config.toml
n_layer = 19
d_model = 192
n_head = 6
n_kv_head = 6
head_dim = 64
d_mlp = 768
vocab_size = 2048
activation = "tanh_gelu"
norm = "layernorm"
norm_place = "pre"
norm_eps = 1e-05
positions = "learned"
qk_norm = false
attn_scale = 0.125
bias = "none"
tie_embeddings = true
parallel_block = false
init = "normal"
init_std_qkv = 0.0213
init_std_o = 0.00346
init_std_up = 0.0213
init_std_down = 0.00346
optimizer = "muon"
lr = 0.00746
lr_mult_down = 3.0
beta1 = 0.9
lr_head = 0.0068
grad_clip = 1.0
warmup_steps = 200
schedule = "cos"
final_lr_fraction = 0.1
batch_tokens = 32768
seq_len = 512
doc_mask = true
train_tokens = 368500000
steps = 11246
dataset = "wikipedia_en"
MLP neurons of a small language model. Each row is named by its layer, matrix (down: output weights) and neuron, and shows model dimensions 0-191. Each number is 500 + 25 x the weight over its row's rms, rounded and kept within 0 to 999. Numbers have three digits each.
A block is one neuron, or neurons of one layer that tend to fire together. Before each block is what it responds to, as a language model described it from the Wikipedia text at the highest values.

Responds to: Pre-verb slot. The token right before a bare verb or participle: infinitive "to" (attempted to, failed to), adverbs like already, eventually, not, always, and auxiliaries.
L11.down51:517497540478520515472508502548479559498506494483503485501466482525485516498475502490493512521543478463494469505493524509506484464448517456504492502506492484506527510515545458545516488493483501519491491490499495460523495492431481555516502516531463509522534478493507498492512515494482458526497515502527521469547507511497485527542533513489450489456517507465512490476476519484478512495480487481480528511517505483506490511514529521486571520481506470502501455455513477438504535491483536542468503512523509532482473537510515497513493540504433466528508487501529477486500432521531542503
L11.down153:485511497515497519473511527469501515493526491543497534484484465472510520536502504533471481517454492531502486491500536451505470497510512509569483488504481505505509456472522456517499494525511501496512491498446493497510523499561482466487534521497511482487543506525495455518559474478532476532511462470514506551478483505490503478521507502501480499510464510495500501448501479522500497487508516488499526510506556521543530491494494489505462493506478435504503538508484488458476504447482494495469470463488479518547547487449525495552539521479502486475464518504536536501526443492507496530
L11.down213:479471520542484516495493471507512493496519497487441462469527513479459513491543493549453511464472492516521516485556498508467481466498485501492507457512487512504507490489493529493441506546454491497492479469484527519551485485514498497468541492498499525504493535507483488516482500552496509484528482497508457503508496530507511517517508465505475507561485489517482468501491513484471551533499521482497527550482476473545516534462474486517468502509499505483490490500519473489479487487485481499501501542461490450538502479522526493533504513496536490482480509463587513528546457509540532492
L11.down214:526521415530542532524480505495516499473501508530463518477505519510467481454498496518500515513513484474526450522571512491531521528502531509503513499476455517542480497496466504482514513533517510504502458440515511462492502514456484499475537477467483533524493494469496504475548489465522473533516507517507491477484536468530505525484525528451511470472511482514527449487469509494472505487504516493456486480508490501511471488492505518511480526510500477519490471494483497511501474533549512503482488523538517497545474558510527489494488516506443498501482526478516507524500473514564452512
L11.down236:483513485496472493478504499481471491511468508456514523495535469493478523531528485482494516505456502489531475472532461503448506459475508457493510556508483512488489512497457535508486522489507528468497506516534504518549526503517523503510508484519529479488486495480504488480511432496522472464480523515509528519464503519491528435500494486535505515522482480469526534528451497494507523468525495492513499517536500524475538479513488551493486560518537454523552449490492452464528479491466517522486475432502497511480497515500543472526530523523512507492525488476503529490467529518526526516
L11.down246:473523448551534512539491487466439475492467500502527497495483458513502489445481500486483474497529479475531435498461481503511527496516493485514526498528558494497493495507513500481509484487486497528506532535510514488531488534501527521488545489533520544475480485527498488530543453520486539474522503497464529507504498472502471477499443486468491499516485511539507482478502511521500457486466530483486517488521525534475499548489493480496459513510529528496522533468476524500506520504511509484508529526501501557488488469445488548487556469505477469505533492520537499469517459514475507490
L11.down259:563495491512501503498498448477543487454501507510479476532506508492480540501521546492492501519489471484483523463529492527511455516507536499477492483472494509482504493523493485486531493524470486488509498530488453481492499528523451522490494500536552517536541498513473503479527467449501474563479553513503515466485476470513494442487527511507516476480530505480485546482452471546486514503507471510480490478483502480538458463525489500494466519522533553519521517486540498484516506504468469477530481500504513489464505505475515515451515460529481499547515512502480462515504542516546513500
L11.down260:551444472484494481561496473507462526464499492532478477474506489522531498448525501512480501457522479511443520496543492461498508503479476457512515559495544480537511535487489544482536528476532521510495521518485517514499538557528481474509537542522507463517469497487506506483514532483518462505476488437525501444473513509485525515520493480482471528525530503485486484493502489477442514486476526499515486529499530504467497497516458525509470492501479491500499544501484482487480513481477510491504483536490520488479516498509477519468512535521480541499463464509507466520494559491509493510
L11.down291:529530535498512514487546508484515478485503526517499514479533513522537496505526469457551487481512494496516537494510527503504524528454518462497509503476460486495523496515502457459520484470484512471517507496483498456502488464463480489516533482469494488510494545540527529474492477541461517471531488511490512493541482485508504510476520467502520523543503508516554497455459527464496508447487484485511502492480460507499524471495501518540508517516494468484492451523484453518471473486506475528519469551488439511530542513480506488572512511463503511509461559497508533531476492493496496474
L11.down343:537479480496491468506510486506510482507556541452497493527492491538461492515525442514508503504535506510509526546516517506537479481478506518484500509504482451467530506512481478486487502494490502491521470508438490466491502523500473450499507474548506491480512565476512498465525478477493525501504511477518531513522484551491513491431531487531466480531492505519527541509508460499486483468484506510509469490476501520519422495510508534520527502498519508505500520475450494543493503507506485515474487503546481482529424498456510551473504519501479549479470521529514476499498500529505527514
L11.down417:525513505503487519534514456491533495517521557479516525480463481502491511546450485491507485488528528506530447485492541482468476474470507517514504530443469476513476484478502512498517515507538512488504493506544475481521473485497462537533540475537513508496560456497479512489477466547487476486462483505499497524529506509505506523482490464524506479454474491585515452477512481493557502489491553487520508491515469515508532482479489499480449477481481476554527526515500520488547504518494486480491477468502502516468481512516487522492450510534536508500500535493515485482498487505517475523
L11.down465:449511472518496527488552554495476529484478487495536524504528471470493496509520418496545521526484540529515533536510535500531580529513474495517532504515493460501506474493480528561519524487528519460511522493518485513489504512531492476473538476501490489515452465521520514500493501497466499473499497501500477518534496464514469473499522506551491530487512483521530455537515493502501465500449510498460506473480473552493520508464485481500470517487547503465536484513494531500492486503515493471497499516513509495471439511469491487486495476488503455502504502537482474470485472479507517487
L11.down591:475516544523469498531510515516515503496488509464483496463472493516513493494488508500509468496463493477496519509557520519518505503511516490544507498495490494430478473471485497506500531499481470536512506571506496518535458488510514466476485492530450484493494494506528483526501531485495483507530463475490495492521511528535495523507456523462514472468484458515518528512490472490525469471464490528493500506525499516501475497541477509500484486478529496470480511478481484523540554530511514479578545480518541470539489479525488492553479508499462486476462514518570473433481491492523528511
L11.down639:512500488485561530484475518471530485536488506498470532522504505476467527504481505488502502481515517471500526501484492504451452469517468467528537525498463486525450522504495506487493452486466559522470532516495459500553503506473524448521509489495491529482489518505473495488498456508504532509528475491479502468538541470494519497491511519498541538477448517507535439527522468477486523489469514501506480514476514491499513484468510491516514487502507528482554564530498478522536478502454519476536499529494489465515481527469475540498505527486464460523468531531509502500506544502484487507
L11.down653:451484542476486459526484521513506504539531449506517530480521475520487498515507529491501527445488546455485496506493486528497491484509472493510461504546508507469475542514455488494501497549510540514490485477533496494480489500511440555512494502480506535503497485531479507494518455498472487453469539530495484489492490539531537488501464545491481495477512504473522465489517492468481502522525490515443482503485486515498470484522495511497529498494548521461490531504472514534557479466521505532477521491553465479515522466479447499508497490507482511522448502501526513508479510529538475537
L11.down699:505505521514512515502501498433534498479518529459469492489477496561502486543496491471492471525482543475527517514527514494458501454479478507521502526485512492539485521488495476489504487489524498525551493499508530484547454502502558499487514512480478491510494485475505504569461514509540461498508481503515504449510493474520541507513533520532551462533495506502496485460444508479466492481539484434442533518510502535485534480503482482494471489501481484486515512504474475507513492494517518497505487507508499508492544496504468493530517484480506480496554539474516515466495452503558461476

Responds to: Word-completing pieces, year digits. Final pieces that complete a word, such as verb endings (insist-s, realis-es, Bi-ograph-y), plus "is" and final year digits (199-0, 200-6).
L13.down24:511515488521462465507499499527465519446521519507459464485518477495522481448506475545515514525461467454514491510491460538498520460497526472525499485476482504497499503521499505487476497487467536483492471529547521515498465495492540517505531527471510542489493502515503474529513449506502494516477502437517495524492462510476488521519464468431523483486505481482495509487526517490531475508496515466479523493546570521508497493474484521513524508498514474497526562476502478472510488493516477508514513493474542517486512523521477521521544472470517497491517518486566490500482476522520574478

Responds to: Before a bare verb. Words that come right before a bare verb, mostly infinitive to and not after did/could, plus modals like would, may and will: failed to score, did not hesitate.
L13.down515:497530492496534498471515499475512513450479544456509479509499485488518530508513451499539501509503528535431515508545521505472500495466523507537514504467506492498499514448497541527510522482468519524537515502529465550505485486471507495491512508513488515509529547505508504548522474491461485483486507529517553530523520490502507486499482528534489441513539479465534484494488517487514506527557536497490464504510442511477539496494489473480468455534508473564518457486497497486495444469479463490508495494538510461462483483492524533480515480495477502496492528485480512488471494490464525490

Responds to: Range and choice connectives. Connective words linking two items or range endpoints, mostly numbers or dates: "from July to September", "between 2002 and 2012", "two or three"; also "went on", "rather than".
L5.down225:530534493488476520485499475476469509501451465511452508508506479520478511541480484517533485492497520463534523477533559474487509463514489518502534471489524533508509519480550454531477475468496501507529509483518468522519477531541479451518535518491495493511504507513518470486477512485487526496513495489528499480518541533507506516506561504526496528477501490450465521474509500502460534542507480477459495520514470504504486501515534494507518435498469466490465506470524498516495559477488509485538510544449458506492520532462532484484503445510488461493529496508466464499489500546501500513
L5.down350:523534474514499493533470495542478520522504536509471514527524510520450496506504505514533463462492522503489478523484513490488478493544484442522519483523477453517454483482507472513464484459518519500462504534500468500505511524528506478504518518472484475521543478473470466548507483464510526481553495502491482557470508477493469531478464506511486522541488499479496521502508506502474512529486484530503506489527496526483454483495491494477493462491500529497518545530483487526482537469488553455538499508510526466560527515547524507464542463468494513521490531503539472459518486467493503483
L5.down433:460500496489516552499514485515527480501500513485455476516486540516499492528527466548477501494482511477483465468502525479521504472510517501515482475490539494485503509488475453545519476484505541520468513478507467510508518494541508526470499523488492486504520507528511421521534495512481511528499484533496574439502514528520500526512525509487513459524500491502499545471505530562476498536477482525507526466514490516535540462479480470492425527490464504479502454487535508501492488494531474500510481503476506458500513431539526482470509520477476476484509502496535496477497483509522498536
L5.down464:528482506527519498492527495489553517509508482509522501491514550468517485489487471469481458493472532469510467497483492517471534465514499513502507494519526503547518480470506460515473494508530438526517457470537522474507458541489536460508499497531499483505440533500529486512501562471447537494492501489510494499443529527480468523519549468472502547497509479457512497492484506450504554486497513539519510503512481486501501501464511479491505522459449460514519494528545528512511516488493488488514482470520466491494483483476527499493507514517501523481463543510486515478507528497565499506

Responds to: Time-expression endings. The token that completes a date or time period, such as a year's last digit, the comma after a date, "season", "match", or "1950s".
L11.down0:503477495449482419499468507474551512516506526522549472498505511508513525539526465481492444506515467497503508496509458500485454515506494532484465440527502474514492489523497512481499539515487517462537520503468530509494488492518574479503542525513490523502514507475489471489509464495481494524480492526501500538469528467495512497519541527535518498492470495544493480503508473496513478495474475527576508488566497482503479513514440486471518467462503508545486527473470472457474494511488511485510498503496543492522514507489488488522485503539486485514507532549529507487510525473490491500
L11.down35:476498527492496490485508558492481495507485551489494517511524508540522522557459480482518517514458501501501516471473439513494530503496498480516519528508535469490477514507465478519507474544498553476487482478500514504492502472487478525460512501509480490509445488453434479513500486464460487507502545495458531537489486488503511506476502532517521470524560509487479491494515528490498523496493510467516506523506505509522519526521519502474501481492497542469527469485498502469521481482456510518476473518486516511511496478514458541536495477561532496478551558468465457512491472491516503562
L11.down53:457443558534461508464481499510471476492529522497482453450458516483510529523486499514488515496538487471532508550482501517512468521510500459481490511517447465507542486511479499458490536478531503501546501517507523499508514500505491474501507568501556499514515510487494524489501477503461495519494504496515536541498454517481505503456525500495478514483520482521482464521541537458528478455524503504551500514521504517485474491448515519510560442487503506495489529519481475501483506501490494520518512525493487514497504509533469484493514471515495528476484521462541508485448481511468494540
L11.down121:475493501489482485503518537477475512527527500460500458485520460539509485480467508526500501549461501512462487485534501506494508540515496541516485533561507512487549519509494489469516495506550493495503511489465445528456468515551442546526516503453462465505486519535465505491493447510473497491465508549501561510497484474473483504509525495508513503510482573493550507488498470489524474522494484478537487508520468513487540527519486508495534497465464499491479495477510499522480512507484515479451482486482510526544508539487496515484488524493474467499501507485553520496506511503485486463
L11.down172:489515497491492508478462503509514517467564507512522516488483509494507495526529503538457425504431477484470503470503463501483516483509488514485549527551529539507507487477509498508490477513491557507490473508491549477519507476472529530528478493491451532496474433473511474484507506521520467537507495481517560525476519479473492480463506515515516513474498515451456470504524515509510522468498499499480484516505484546526480522493536498524445533519496501513462524502499551507477521499545475466499493519471486495520489508446487550509474516490524464518501522487458506515492504525493506500
L11.down222:529489504493507515478486481475538453534485513502528467494505507495478495469511519492477526505502493514454513498454489509535522525536502489499526518525515480541470489525485465501491502512496475506522581521489537501542500497500506499497505508532521483464487509525508430472495514484486458503502511525474463511420494512538514526482467471443514523470486512493488508471517501524485490508495438524476519461486481470482488522498484506518513493536479514527486510498521513487554503446438504486524474495511507483547521544465482480540482515468510534511504501459498510527529507547554487502
L11.down252:538449509482499489489515512498486530498528543534475468479514523495481494483531502457519499514469521516485474488516489508473511478497515531501518531525489501477492549521448523498505437520495490504548470455481518504501465450515502518507501489503478499483512476528487474490529486471540508501513482524500491496460468537497511471519512578527497508483522506586498505507526511450504503445442517494515508470501519483544513469489501497475511510479465524516545485485497504510504519460510502501465525453499436493538508473499547494472466513493524518492463542512498526526477519498487494527
L11.down265:528503493507593491497499482439511499520517504493491511516510489477461474479514461482483534509523465500500539500480498485527515482539507525509468539494497520494469534493493476468534459509512497515470494521443512497499473483494484532488521550481520531468504470483468515483483509511477502534499501485489493564537495476495531434465491527529480489479476452499512485539488498472486494508492520483509500512511534516476523559519519513499499466578501507533480513544450530505475473476488519534503480507534518489565480520506475525485485517455454494508494512495504485502521504473490498508
L11.down314:506477468449480498484514510511498473479542477513461519473504518471459506475497485493555511524518474494511528475474532519530475489518550475463501483502520494577479483509499503550498495515524551473472460478506517533533474505491520502468528514524488466459534481472532513519521512521488484509505570477492496488486482518494523534504483506532461515485484524463502531479496496475515476494480552509545497537499527492526514500506496535500534459497490492502518535469511514518509460467536469515470484498470470491455532526482508497503498525492491519463477461511505501479486488426455500522
L11.down319:506514494457486527547479477464517497475485471447502523511506516519479508487455501455536526482458462498515503501482534523500503502521488489458525533485504504439496500558515509552488554507482444478536524501477479506541517467483490461517501485530521506528500511542473518549507534511478541520471522484475502492521480503455518477503487474464496485470455483526495448485496492511518524523513485471516463474561487462486519515530521537488474506488507474488504497530534444490528508525529476496452534491482517525473543499491484515472498518534488532506492520513519506498526505498504508506
L11.down392:475507539503421517463509511471530486510496530505483513486508492513532509518469491473468510453462506510461508509492531503549508484531502516482514508496512506535537525545471472572475470512493512484497459511481480503540546463460522471528541524529477529488482456509492508504516453512498529548478519542515463482450469552501510484512490492479519494482490509529487534494478502487500469493493511533542476497530520529495509483480505456515491472518496489499484472542470505482510529474494500521491501499527495513523508466465452539498473487508499464539491539475481515532488514483473545501
L11.down553:507513490510499523480480512504446531548482457491523521518532475526515543505532478523506469502484468524499504510495514498500510507505441489502527530491506502488501475497490462530463531509533489466438514509499460539531510521501513499475527505484495456487487503528540544499487508474488483481464508507456535514497500412496437533516472482551482510483499506500493493486509512506532522492510488465483475521535486477510473539525506450529489510524503488478512526506469519512463463497499503506496526533505552534480477488465488477534546503526482470450492539541477472535465518485497494518
L11.down619:494525484462500463493554503474489508417503478504497529544507497492516498557476489494505473416507503483524488492477504466473482482500502447509487517510476501496490535478487480460530495515539527544523519465477512520495492518531514511504518486506507521519467544543524458498496487481471493488484443501484538500516543456497494498520539443483531490495506496501518497493525493474446516516501524507527504493513485504490476514469511507474483548544515514484515488495495463533516524474541457520489494516489492506517499497474508516482539522487503481563476501521485493462532483500523571503
L11.down638:507505484516507499507521496516513519507500504495481492510476537482515499518485530492466493484516552536536482503485466462479453472490533488513451505502536515515514501514517518524523510495508500484488510497513491531531488513535491465524471503509485510481499522463503475462473516518433486484494506549509463511455492504492502463526498476543528533478448470527515491460428544511519498480486510478514542536444515520498507497490495464436512482516465531501513463467502540432494529547479515491514522515479497471493512491504523465505534521481503532499508530516494456491572474534499497493
L11.down687:532510509467519490515461486468474530451540494503495459520472481494498495513509496496472507480518519539465524540468526484506524540503504467514470508508453489501480492473519494510531511477484491512498494521492507540520528505517489522515511514526517536460500449484494532469495515568470498526506539540573499543498487543491514474470499489520466525495496424458469480535546456525531515512515470488485532547449511520487479471472532468519476496475528518528499515501487464471453511466459480473481509501503523503516523518517509515474508476518471492456497493524516489498498495486494505515
L11.down691:515496491489459524496529519522494463516497500437488502472469503423470497500542485516504512491495476480486561517518501499521503474516509501502488509485487479507541472476498504501505486497523482490503484455565496482569506477484479469469498526465434531512499499499520532539457512539485526524480499472501506471510462496493519484530514520552529489555499471511495513479545526463515528529468538509513543467511527502465494530498507512471538538500464502477496476486501534509473528533488436467504504463524519524457470505487518494478497474488491480498497495506512498486499519520487542530

Responds to: Comma after introductory phrases. Commas and similar words closing a sentence-opening phrase, usually a date ("In December 2021,", "On 31 December 2013,"), or transitions like "Additionally," and "In particular,".
L5.down72:526526481524495479521497503537546469488497520531476497464525460527561522483521507537536484498500530463520522522484476496489497501470450518493516530473475502509486493480486447504518507531423538513466498480484511524533506511555493482497483537486527476527476470447504476496449482546517538514505538534520507474484539507467499453478475521517474486473476556514515482523487536472534470488504500491480475489480531482518478473533507471495512448459517499462501473530547484520494508488477522509491493500516543478536499549507485492489515492468503494503526499515479490482507475501496499526
L5.down234:481512550517491499500492499503514491512462513483497490517476497522537531500532464495464491466524522551496525471508509477527488498503492526466509483504518463523499464491495496499482523504496496500478494453484539552542516519461473529507458524513496550524534478564515557447506511524472479463540515520503530521490527497491492523485464517506490475523474462463455510452485463492493510529487485470474517566495518502505505514500487538478535513533475485503497493521566462531484497530427516493517473497508446474520491489461501482494493499464533478465491493488503517502497511499524510478
L5.down268:506512487512497484487505509499466518482470503467526541494517499512507487507499454476466489501533521523477498492512515533494505508492496530561508517464511528517515513488492479524523477480506490496465455493511548500483527488483520480487520523519519507467459508508530533457536505483474501514513533491485449521539484505506512474496510481470529479471515528461477483439497545455510508546502500500523551529481455507508550475524549494470501562482504495497512463525469454537537515505465502515470485484499467541507482472470474488451561481475490489524509506495476552468543483519505472490
L5.down481:508502487554495478505481491515460495515503475489502535471532498455493505487528491505452529536525550528496474491457502535490512476471528522465517522507457490509498527497542517470496514522530480508467453514491535499508467524502503517535473494485535500461515524510541501498525521522525525462493539495531526496489472485522480494515530540475483493473505540442515466527457523469518508491515515505492504513488480521497489532524494503504497492494480477485505488528488421530506535471455517549475437478521480534494486514476493469505518496432514507498540495475495550484472469498480525475

Responds to: Verb inflection endings. Final pieces or inflectional endings of main verbs, mostly in narrative or plot summaries, as in tak-es, mov-e, arriv-es, work-ing.
L11.down42:546480495513508502530513485498469476498480507491517506497471490492449492483553518502472466499502500499476483479506496542561473487504490483474519512497509522496451529499505528421529472505485479495461470477491500507517461487539507554540483484501524511428549505508531461455479527532529516533487513511527517501508484483553518450498525487466481494471443501494513494485492468497513465505509526508480544488494505476483520532524491533477501481496490530516507562513489502518518477461492539475496524486491499530478455465482515531526476492483532498470523546490509550519522508489497512501
L11.down96:486490536476499503525492527511456545418476484529523500533479522529467495524471484492485505522445492497541485525470520503489510490489500514510530527514522516535492493536550490495565503482530529508529452503481467514447426501510492488504519453529484489551484482524517472484485498525491485462502494501515509488493461482531531538521512484546507514510477500495484517509496531466509504509528547519511475524465469488529525477513496503513481453532518489470514498542487500496477508495533507479503506495510495483434522471483468454493510528495515493466479488509482489502514457518549487466
L11.down103:509511506525451522493525471501473507516554512516502542542455538465537505517504483520532476495475504485521449525468495487481506501501530466492462498503484498474497490498514467451512500507505462489509499497465514499510515493517537494533531499472511519516503477512526532516500487524521508517557511463514471493492469528511444486537520478480477499478502493462479542456486509494519542492452475501487505506535501504455443547526475518490519509529468489534497551509470513547502479462502545462492509500460512482503481489504484468529474474513524503561517458561471474517479510501494498519
L11.down142:458476508487499529512508488565498464544468514542548475470507502484538478499472497485487504548521518499472523477490478509531491530514495505458493478488490496499490478486485422499509513539522521517484481456478483511490455529522459511506529534566494504477516501494501521478516509498451459480482460474475500516467464454523524520522484495514516505516497496523499464461513540522501520483487518512508470505534467461532505500524519483534520518493518512528526546504510530496487490462532523500508477522484438458550508532480500513503506504444493511480484551509534488488513482466493497503
L11.down151:468520564451469518532521476507492549489504481492535511537492496485507491521490527536478503486477512480521467533492476511509488481526515535521517510498496484456481482519484528508511548496459502507466519507474519511497478509542496520496538489497513504494490460525491489462516479491491524514505518480463473495472495501512496460552524481503487493432440465510500531495486531510519506541460528485485467525448494490538555484540500526512492476524522521506512520506539473517454502499500515507460499498510522444510509537528466519533455469470502452519490465483469493491502503545485502549
L11.down166:486459548547518483516465519496504549497468491494497522521499528488496454516460531527496495484512526470501519528501495494493523474499514509552482480467506487516500489478499505464515484534556502478542515523505510481526459476508468463454496496475491495442499526487531474515495507465459493513547527457506529479511491502459498485538458516454489544458510495451487487519467523482507494492499508498477513510550557508499559516522521481547555495466482471480494515489488473523512487467496490524493520481526489471517504525452534521460510489509505483545517515517485528480512482498528482475
L11.down193:513489476496530489528498483507490504540479530502475502529531509553472505479486468490507457502531471492482486524492497509503500488492521498531454478491452471501533517467530493484456530489519434558550471499516477499507470500498495511518512474477527525507540549507498508521483494478537495497469458488481481559449505498477505532508470487498498483461514511497493543479496457496516507515537515519499486475496503481527483472474520520494518541499478507562522528466543534507494536499481487464468505522455477527494558505515435520492505498491509536504485550492498497470461517489459498527
L11.down309:461492494518491486524507489507489515472531491534527520509504495510504512509499530508534519513499456519450522495471546503536525493527508476469507493475475525504519467496538496525472515470494497450433488511532504480495533543512497522527460489528492476475484507500484472487516565500456513458479502540474510575482502531480519471489501507505480522564503475526503498525498489485501515537507474527506542451532498489523470493498447504477501445525492504482504479524498494509500480509481504472479481492544498524502500481466531478443536494488491554503478545498503466509445507479471539492
L11.down330:506525490504485457495521502523468551572525501492473521496524494487493483499515519526500465545485465490519506500492514542543523516466538565503445515469533498455490531511530485451466465527490506523527490507522518482489537524476469496497487488506492522506536477484492510490528485494514524505481524542480476469463513512485504468516480533503501465558482528532521476445513467467488479478482519536487519483523494500452521526518500477498551486528497502507434506543475517497531498445523503513514471507501480511474489514462511467488518506502516461470489515509472493485520494461502468503
L11.down379:469464492533463507479465534493492508476524547517502534511476505522446527512504512509448497517474443442529486534463500508494531505494473497469493512493534493508533485535517513507510462466533518488509516497541501546487504472512465513487519511519497517561537531509475481542487507486499491487478479527481486490480453541504491484481512478503475494469474529549518535508534465489496510468476458487508550539499486474519544520480496470500475491483472506569485467490540513499488473517512463485503516530482490539512503507538517466541519465549508512509481503477489515495452495484494512487
L11.down512:470484547468471519510516546509487491543522520484461490494476560491513457510552499526489497471475508509531548484499509541483501517462500529459526525489542488529525466508552519507514491488470498473454539505464495479503541515482487482506496477488512462529509459560536493481518455531507508519432498506511509489472509490486525487473515491491456452498543526497497530496496468501476463542517511512466486502517474510509498511484530490489525510510514538485507492509492498525540505477503490512485531443513475487475482454509507532491493489507507515477510491523442511505519499445447490491
L11.down612:466489489498502539482536478508511478526485512537522550533476540482504505533529567487474443491499473484537496504446530514492489573537471493480563502536496494492487486495483492493494506476477563501536516507469422518498485508454500484489494492508487467509497508500520478465501527506481511493517476488484510517505509474530544496460487503483552532482502493587444512484525500488527520503520471507480501493461517518492505475489503521474508492488520493472512533501476461505475476494503553483519527490471497517515505498484505504496453498516487492546491511482499488496455487509503457502
L11.down641:562518472520492475473509483511507466471486501533517528501494536555514525481552467494475451482500450505501476505492503466524525525489553540533497494500499501528504513572510482497520514458501516513474474495495462473517476529530521535473461493488504516524503485530501498465475450504520517482499469500521522463469483487521470524501525531451526461461506549510470541487518460487496493484499523478508484484460446498495494458526510510493519504472474551519517503517484525488494519496508499533479504500471506462518509492524495526518494510515436520500488524446465483493474502541521509506
L11.down734:464505545476537529479517480535511487514511495499444515467471524454512503514470542454519490528494502502453477507480430540471497470522455495451496545540529504467529553514501504518531521502518487490484485537488494497513545493493529514529464518522451487495507512481457501492482526512494509506482484501514497513522483502523508504541496556501468463503457495471522525454483487495517454469484519513478464477497476448491493527515502506491497518513494528535519502499541510502507515477456526477553482503480490473524509477551486459526510518475502523517516470544512462504514506508481493502
L11.down752:498488532512510504508502537490533479518482488519491518507510517491509513527489519437483498520520496442558464524501477481511480499509478499500504527543469472515496470512515536495518464468521513518532528483525497485496532492481534474467504459526489517496531475531510544498526483474533535524513507477447514502479521510482476503457500547473511524523480504543497509494456460503510556475519473489477524467492476476471532495525490463472502529486503464494556493489470514488492488438501533475539517498544537446484521484475508528487506491528471452476509546472497505518512480460540488500
L11.down764:514514482487526507508521455487503490522492498511528494515477521546458478472516501543477514517483482475484466483480543528487461477536523475496528504529502506561500518463465498503552497510527488505473492500504501495527472542552480490521516546519500495477504520480510516509479508437488471528501511514500499463468528482494502478510527498519492497484525483438486437515490524526518515532513537494502489522525505485461460465525509482482547531511471487501500509445494474528467515523503507474499523512564508563452498492517479466468438502501465549509481475499502491533489510524480481502

Responds to: Completed verb endings. Final piece of a main verb (often split across tokens) just before its object or preposition, such as li-ve in, sett-led in, compet-ed with, born in.
L13.down261:477487499503488478514466465473465506473533546521526525516474504488499502512483457500500521532498443489478516502426487506467499505520450490528466485470512464451514472473526508457498517516479547491470494470496492536533529518545508513489455543489511491504482566496509482501528484519468498504510532506485504540487537477492497471476490530506517531527503491527480553504506471508499488510509494538517490487511505458535490523506474467500520482540458571455523538501505472462532480511488548533506493514496494539499506489504521481513502498509508466475446502498499476507503551486522470492